Weights of a small transformer language model.
Size: 4 heads of 64 (1 for keys and values), vocabulary 16384, 4.56M parameters.
Architecture: LayerNorm before each block, learned positions, tied embeddings.
Training: a variant of Adam for these matrices, 259M tokens, 7905 steps.
MLP neurons of a small language model. Each row is named by its layer, matrix (up: input weights) and neuron, and shows model dimensions 16-79. Each number is 128 + 32 x the weight over its row's rms, rounded and kept within 0 to 255.
A block is one neuron, or neurons of one layer that tend to fire together. Before each block is what it responds to, as a language model described it from the Wikipedia text at the highest values.

First token or word piece right after an opening parenthesis or quotation mark, e.g. "(in the sense", "(1.96 m", "(a habit", "enchanting".
L5.up19 [144 136 120 158 144 227 118 142 124 184 103  96 132 111 122 187 131 129 140 210 158  83 125  94 124 122 112 100  87 122 131  83 178  84 161 218 153 114  65 136 123  71 147  92 176 157 162 124 135 142 145 119 113 109 159 100 171  45 109 172 142 123 117 106]
L5.up27 [123  98 159 136 117 182  88  78 125 116 138  92 109 110 161 150  69 123 156 148 114 119  98 111 110 170 141 146 121 120 106  55 139 118 163 109 155 189  53 192 210 125 119 138 135 113 154 168 151  86 125 127 182 100 103 112 175  96 175 178 154 117 139 117]
L5.up30 [131 158 160  58  92 169  98  57 157 143  98 105 134 132 161  82 100 111 187 154 183  56 123 136 120 144 120 107  71 122 144 145 144 132 132 205 110 109 124 124 129 124  90 202 157  86 133 181 185 115 112 160 162 154 130 142 155 138 171 165 143 125 145 123]
L5.up62 [148  81 144 153 130 190 109 141  91 157 150 128  92  28 138  83  88 115 158 156 127 166 189 110 111 169 151 122 135 154 107 140 130 116 107  71 166 154 107 122 196 172 153  85 141 122 103 141 116  96 139  93 125 129 142 100 132 178 131 145 118 113 162 129]
L5.up83 [156  91 126 106 139 168 122 148 128 104 151  44 115 107  75  92  98 115 102 136 146 139 185  76 157  91  84  96 121  72 143  66 178  97 174 182 173 153 121 154 102 120  90  89 174 120 149 120 147  84 130 105 139  59 182  94 140 110 135 154 143 125 189  84]
L5.up119 [109  84 136 128 142 225  68 117  93  79 128 109 140 108 125  99  91 115 127 181 132 138 119  95 118 151  80 146  77 125 148  76 142  93 206 169 193 118  89 137 179  89 201 163 159 111 128  82 203 123 125 148 154 103 115 115 138 105  89 179  75 139 126 121]
L5.up181 [ 73 128 137 129 153 138 114 130 139  85  87  79  97  88  98  88 132 135 147 163 127 158 176 113 121 117  86 111 192 147  96  97 137 122 160 157 126 104 111 188 150  51  77 114 145 130 114  99 162 171 112 136 147  97 150 151 176 142 140 148 186 163  93 109]
L5.up184 [ 60 137 137 153 195 152 123 176 148  79  84 133 103  22 104 131 101 161  97 116 117 117 115 136  96 117  94 110 147 102 136  84 132  96 113 173 166 112 114 141 145  87 155 120  99 144  90  63 135 174  89 136 127 129 123 159 155  83 106 157 116 115 131  43]
L5.up205 [115  79 142 165 115 168 107  87 101 168  76  92 145 108 172  95 108 141 147 171 124 164 106 115  98  92  53 116 157 100 120 137 159 174 172 171 135 147  71  63 164 133 128  91 151 139 148 155 161  75  75 141 121 125 175  78 163 170 176 139 103 107 111 154]
L5.up220 [143  95 179 165 133 141  92 116 100 101 114 145 160  99 143 101 155 112 103 142 139 151 133  80 110 153 132 106  83 116 168  83 126 142 127 114 130 111  74 143 194  96 176 125 135 155 162 170 153 120  96 174 173  46 144  97 192 158 151 143 126 116  72  51]
L5.up223 [137 147 164  98 128 175 144 123 205 128  87 108 138 133 117 117 158 158 127 171 121 162  71 104  84 139 131 123 121 145 218  87 164  95 122 142 120 146 112 148 138 109 127 109 137 153 171 144 171 163  60 156 142 102  88 129 156 124 193 176 149 113 148 127]
L5.up229 [ 70 104 110 116  97 201 164 110  60 132 145 106  89  83 137  58 104 152  79 162 114 141  73  74 130 132  71 179 112 148 119 109 147 111 175 138 157  64 113 140 133 118 152 117 121 131 140  67 108 124 156 136 159 145 149 108 134  96 154 135  89 142 138 174]
L5.up258 [130  90 140 168 140 132  89  90 105 182 120  59 109 106 105 147 150 101 142  94 116  90 111 168 110 127 163  92  88  66 116  74 133 179 166 178 140 198 101 123 159  69 100 170 117 136 104 120 117  52 152 165 123  77 124 138 148 102  93 140 118 181 141 105]
L5.up276 [115  82 129 108 145 222  78 152 151 182 142 130  86  65 116  71 106 129 115 113 173 116 103 113 104 175 155 108 146 145 113  82 157 113  96 156 155 118 124 160 154 129 136 132 145 108 173 199 156 139 137 102 135 157 162 112 198 121  65 107 142 169 149 123]
L5.up291 [136  93  95 141 109 159 103  85 162  53 153  58 168 114 136 139  98 155 104 174 128  90 144 107 132 137  99 144  74 158 161 129 130 102 152 154 124  76 137  87 145 138 173 141 141  97 132 176 157 193 145 127 120 102  95  95 126 100 142 136  91 120 151 174]
L5.up307 [ 69 101  77  88 138 129 110 127 102 127  94  97  98 117 149  79  83 100 111 162 105 157 116 135 140 123  80 124 154 144  72  89 128 138 141 168 179 113 115 110 183 114 166  95 127 128 144  98  90 141 119 138 138 141 153 101 136 166 116 157  79 130 126 115]

Fires on the word-start piece sc (screens, scrapped, scarce, scope), and on the preposition in/In, especially sentence-opening In before a year or date.
L6.up232 [111 188 160 106 116 192 103 113 183 133  76 134 131  91 140  72 116 106 106  91 124 137 112 146 122 136 144 108 120 120  92 132 134  87 152 142 177 131 102 145  86  87 137 137 115 125  89 170 193 104  54  87 136  75 111 122 122 161 129 154  87  95 134  91]

Infinitive "to" right after control verbs and adjectives like forced, unable, expected, managed, tries; also modal-following "also" and similar verb-complement links.
L4.up45 [155 136 107 148  83 161 101  89  76 175 154 118 115 111 110 167 108 179 165 161 152 118 105 179 112 147 119 110  93 191  96 112 122 192 143  87 116 142 103 161 132  85  89 163 109  74 116 111  80  87 143  83 129 116 120 127  98 133 176 139 165 127 124 187]
L4.up116 [131 115 135 104 114 128  84  74 122  67 113 103 108 105 139 107 110 133 102 120 105  75 155 146  97 143 123 151 165 148 154  95 150 143 115 130 121 111  89 127 159  88 128 170 122 163 174 101 161  95  58 124 154 133 164 121 121 113 113 144 157 152 134 138]
L4.up121 [166 151 145  92 107 169 112  75 136 109  63 115 110 100 128  85  94 135  96  74 159  96 142 107 129 133  87 123  90 133 185  27 138 102 144 103 133 138  95 132 105  84 104 158  66  91 121 123 180  76 100 183 144 105 152 114 116 145 164 117 135 136 156  74]
L4.up264 [131 116 136  96  84 129 104  75 109  96 134 119 137 137 138 136  80 145 140 114 171 140  86 115 107  96 126 137  99 167 169 119 152 123 201 191 148 122  75 152 139 121 157 177 149 125 135 145 206  95  92 174 150  97 133 102 122 100 186 157 159 125 119 179]

First letter or opening piece of a word right after an opening quote, parenthesis or line break, e.g. "Lush Life", (credited, Snowfall.
L4.up56 [ 75 107 138 165 174 171 154 131 117 139 160 102 116 129 112 135  87  99 135 172 120 113 164  68 115 109 110 116 169  70 152  87 151 144 131 139 143 147 131  67  80 158 163 124 131 135 143 120 156 103  94 119 136 134 140 145 169 126 121 178  62 141 109 130]
L4.up58 [104 102 135 175 141 135 133 157 151 148  59  91 112 123 126 118 150 146 129 229 147 131 138 137 128  86 148 102 146  88 103 104 144  78 142 148 140 137 134 127 134 148 154  86 104 101  84 118 119  83 115 121 126  54 113 105 131  97 105 130 131 178 100  68]
L4.up188 [ 79 110  90 144 112 127 168 106 147 171 126  57 132  92 163 182 116 165 110 155 136 138 100 124 110  72  93  95 114  87  89 115 142 104 144 170 158 123  49 152 110 146 184 119  90  67 143  80 130 125 109 141 137  68 163  93 141 105 148 140 113 149 132  99]
L4.up316 [112 103 188 100 106 119  80  58  52 139  95 146 123  78 156  74  78 136 136 152  97 143  89 102 128 153 131 141  86 126 151 103 123 139 119 147 175  84  72  90 182 143 210 139 138 195  88 118 127 116  94  83 145 120 157 144 204 133 130 163 102 145  90 138]

Function words that come right before a base-form verb, mostly infinitive to after verbs like intended, expected, began, and also modals and not: would, cannot, did not.
L6.up137 [135 142  77  79 140  91 124 101 118 142 163 154  88 117 195  67 105 104 109 119 140  69 157 119 113 151  80  97 201 172 186  66 160 119 202  88 152 157  80  92 134 109 139  69 110 132 145 126 150 134 129 134 143  67 197 142 100 100 111 152  95 147 109  89]